Weights of a small transformer language model.
Size: 12 layers, width 384, 23.7M parameters.
Architecture: LayerNorm before each block, no biases in attention or MLP, untied embeddings.
Training: a variant of Muon for these matrices, 1196M tokens.
MLP neurons of a small language model. Each row is named by its layer, matrix (down: output weights) and neuron, and shows model dimensions 256-383. Each number is 500 + 40 x the weight over its row's rms, rounded and kept within 0 to 999. Numbers have three digits each.
A block is one neuron, or neurons of one layer that tend to fire together. After each block is what it responds to, as a language model described it from the Wikipedia text at the highest values.

L8.down57:499496472474529460453522538517477510431512491545583545556433527502489465547559479482527499463448466464528483477514513525497470514468445454442484551467409461484430522534558462430470504485568524494505426468485539461490439470511517545537549518531522454539474544518528510502519539454537503536505534505498496494559546495512547509462542517487549573494553490463479525508536451557509497503504
L8.down600:501527489559504509530526510519488497466524451461530507425477539472482500533421478510568493603481549496484543528487489488425488430526503406440440528516540478542606458466510512515539498442565475551550530502430495443492540416428498545570499520484508470563487550504478566468445502491524443497495637453473505394500465521558491512605512448485416476521451467466403466459451523504519571465514
L8.down898:509466553495466472525537446504494441437595470537417489523458467538526461557431442533587529437453499486455561505527535494484540467518554549542520437480619483473505515484489525525478451489496507569495550495475462501494492496501582492533547449512496512507559493522541495668392414262472564531445488494483536569453573504526571439450492503528520493555491485476522534533466520449470501477502
L8.down1367:538531492512530496496490575433438564560509570540526480468468467528486537478506485563540487488542497506492506480518572523429527512539464507445451466549522552482532479495503559484544531508489520540497535566479491449522495493507444495422528452503563445454520580499570414548507502464505457508559438524473470510482497526534536491458506484414506424447480528488480536427464539412543493507501
Description: Before a person's name

L4.down87:481514456438503446537517462567445448484580502536527443506448484531536526520468532502554476526446452463497497547484514473460499492458421476508505471431454511452527447476497455508491497501544561588576552491490465460452530448546484504440516526542552434555496549475439552533491465436548536519550514543494526532475463510560534480507529508477480464562506478501472516479461550435487458571413
Description: Agent or title before name

L4.down654:532540418435559409565605400424471473527490448561557436483529447543516469504485539454456529496471415506459510484498488567462459480507429522486511468515484468542513560477502429545507449521516500429478524559435425503516465453528499459570511518505513418495522536492526509517527470570546483482461496478447546568500467559499433491527470539397432551462475555511497478563462503498444495485486
Description: Partitive quantifier heads

L8.down392:442527513540464511380499499563524511526485526470517480546528498496462494518554480559536492418519444484512532570462446511586488483502467533460490465550492471475519539496504476543475557517537465489460470526456480488541504531474542504496587453512429440520555462494434439588528490603542540546430459541499524649525516482517474505484494543513454497451525549528528516525550536501543536497553
L8.down671:572495448461417441448516547474426551468465535516537498489442473494506551474463580481555426567485562434474471530523506452485579522481520421502433479488539563550474460550481498537522497602513530450498528517488535478489453557504524478562516535517525522470492511471478468550466474517542491557488540467519482659506511499557532522484494538542515557533515501456457431549466476493487493498458
L8.down780:533565516456506500615485444497459585437524433465496487485508495444490561487542556480520437490481493580446494496512485550557456538564480502581527440522473560530557473546539514432465382545490503417537489539454524443540530548491518430486589511492476367494577601413527549494488515478520547455555438506518557553539511451506484436459534460506526516576525463523495472499487520510508428475530
L8.down1285:505509560557487487481474517463475424470433575507497524499468528460545503410460569494509429513502480558518481552542536516495453499502544403453584520497546557536560510518526511423477507507513438436526449466569478433539454531537503536533492511574488490510513416516519487472509479578556573457501459545508500506504462415520503445507435439458520502496460493495464540471535536485486547488549
Description: Mid-word proper-noun pieces

L4.down616:506472585499481532545490485491445562506484434495572428522446578440463494457452506488548490579559506481487465473578451502537480540408453511528545485616503557503515534593504528478494474481456452437553519498532504466552532577451426530468507527520500523530520539488496493467463467500420531509540478511572536588522519483542525468511529462487456423483517487495555512487544459505540489569564
Description: Proper-name completion pieces

L8.down166:422568513470540506566584500514499525511539458557447516472524506505498482497467493508510481467504466507471513494520537538470445505515509456476471549493456404542563458521482520506486425543522501545534517487480455507496589483511507460475460532425542392467561560557562520472550458412488526510449410498480414515493515521472530510488502496548525460531491514522536565443479481505482520486469
L8.down176:578539521534512510518534508547433565515510505468441532435487518538430483503497532410485524573429544551506528522537445518532503495489530455532452507500472527518587475526551467483479556481475441526523559500510438540520513534553466430487444488446468526512512477472471472505482565452523562546479521480546483579595448515463446519492441510535485464505526504513584539551531484469416486519477
L8.down526:485539478496532535529458460548482433457432526544512430505560563598492548523505424483501502484540481512489428587522449532594492503497476511587543534545487467506501577399425504551480474548491498485560448515445488476477541458447483479490511535577452498510526590474493514512485427493504538511520527494485499432522449479502496534489561491522501416523527545541474491514503468484507516466561
L8.down1270:447455559453529473521587470432394487423518548486461501592541503520504502497431437444473513412514522584500477526499500531433461453549477481506472527539555535527473557509533534516506449509552531506512464528490501496500487509438363512498501449465486507518496519499497507458440453551451402473495443472501437522497474438573561420499411519506485495494542546456539521457490509519458526445617
Description: Word-initial verb fragments

L9.down19:502414537554512550531476459487435518527599531563540477560489536519457527603484511507593520520480545495446517501479535535516453454472433540456548435403422505566446525477512472467533525567556587471500618416543482466545497545537527487538538495439494427473454523508470455542528549396480496531509456448482516600483531563500483511512519438456479534535516524474542562465489489518535519563478
L9.down418:476476490519486512519585491494504513528538483494525465495460465508525569529528550474512485527490511471442495492591457453502482575523474541496476536508432478538543499500522515557491539528473496522508550468552479570506540546560508497518515570526450452478430483419420459464518583436530474517482494497461503519510504486517576420505494518474541530507464463461539500494514542499519472498457
L9.down952:533590560462529550514503526521487513495527537485496499508440489488482490571450500530572460545576539557525504471557464570494541521436492551469476542501452532501492500447435508426467480507532515512484506462469520569462493458574429453476425552536478538493521448529583480511520548606447455487543520554396486545483439531547490460525489534505477441554456474572481487505510532534468486481467
L9.down1454:414473517519469458539521470544495551444498476429470507535481534527493519523455522458514473589478530528447498561616566502498483474485528553530479468506505442482426482424506476550508462466442470514460498447569519550532454445452492551444458556535484460453437458483540424506514424357528487508498517502495462594466528485433557509530466550541508573535423511544478497506478539430497403532479
Description: Before a person's name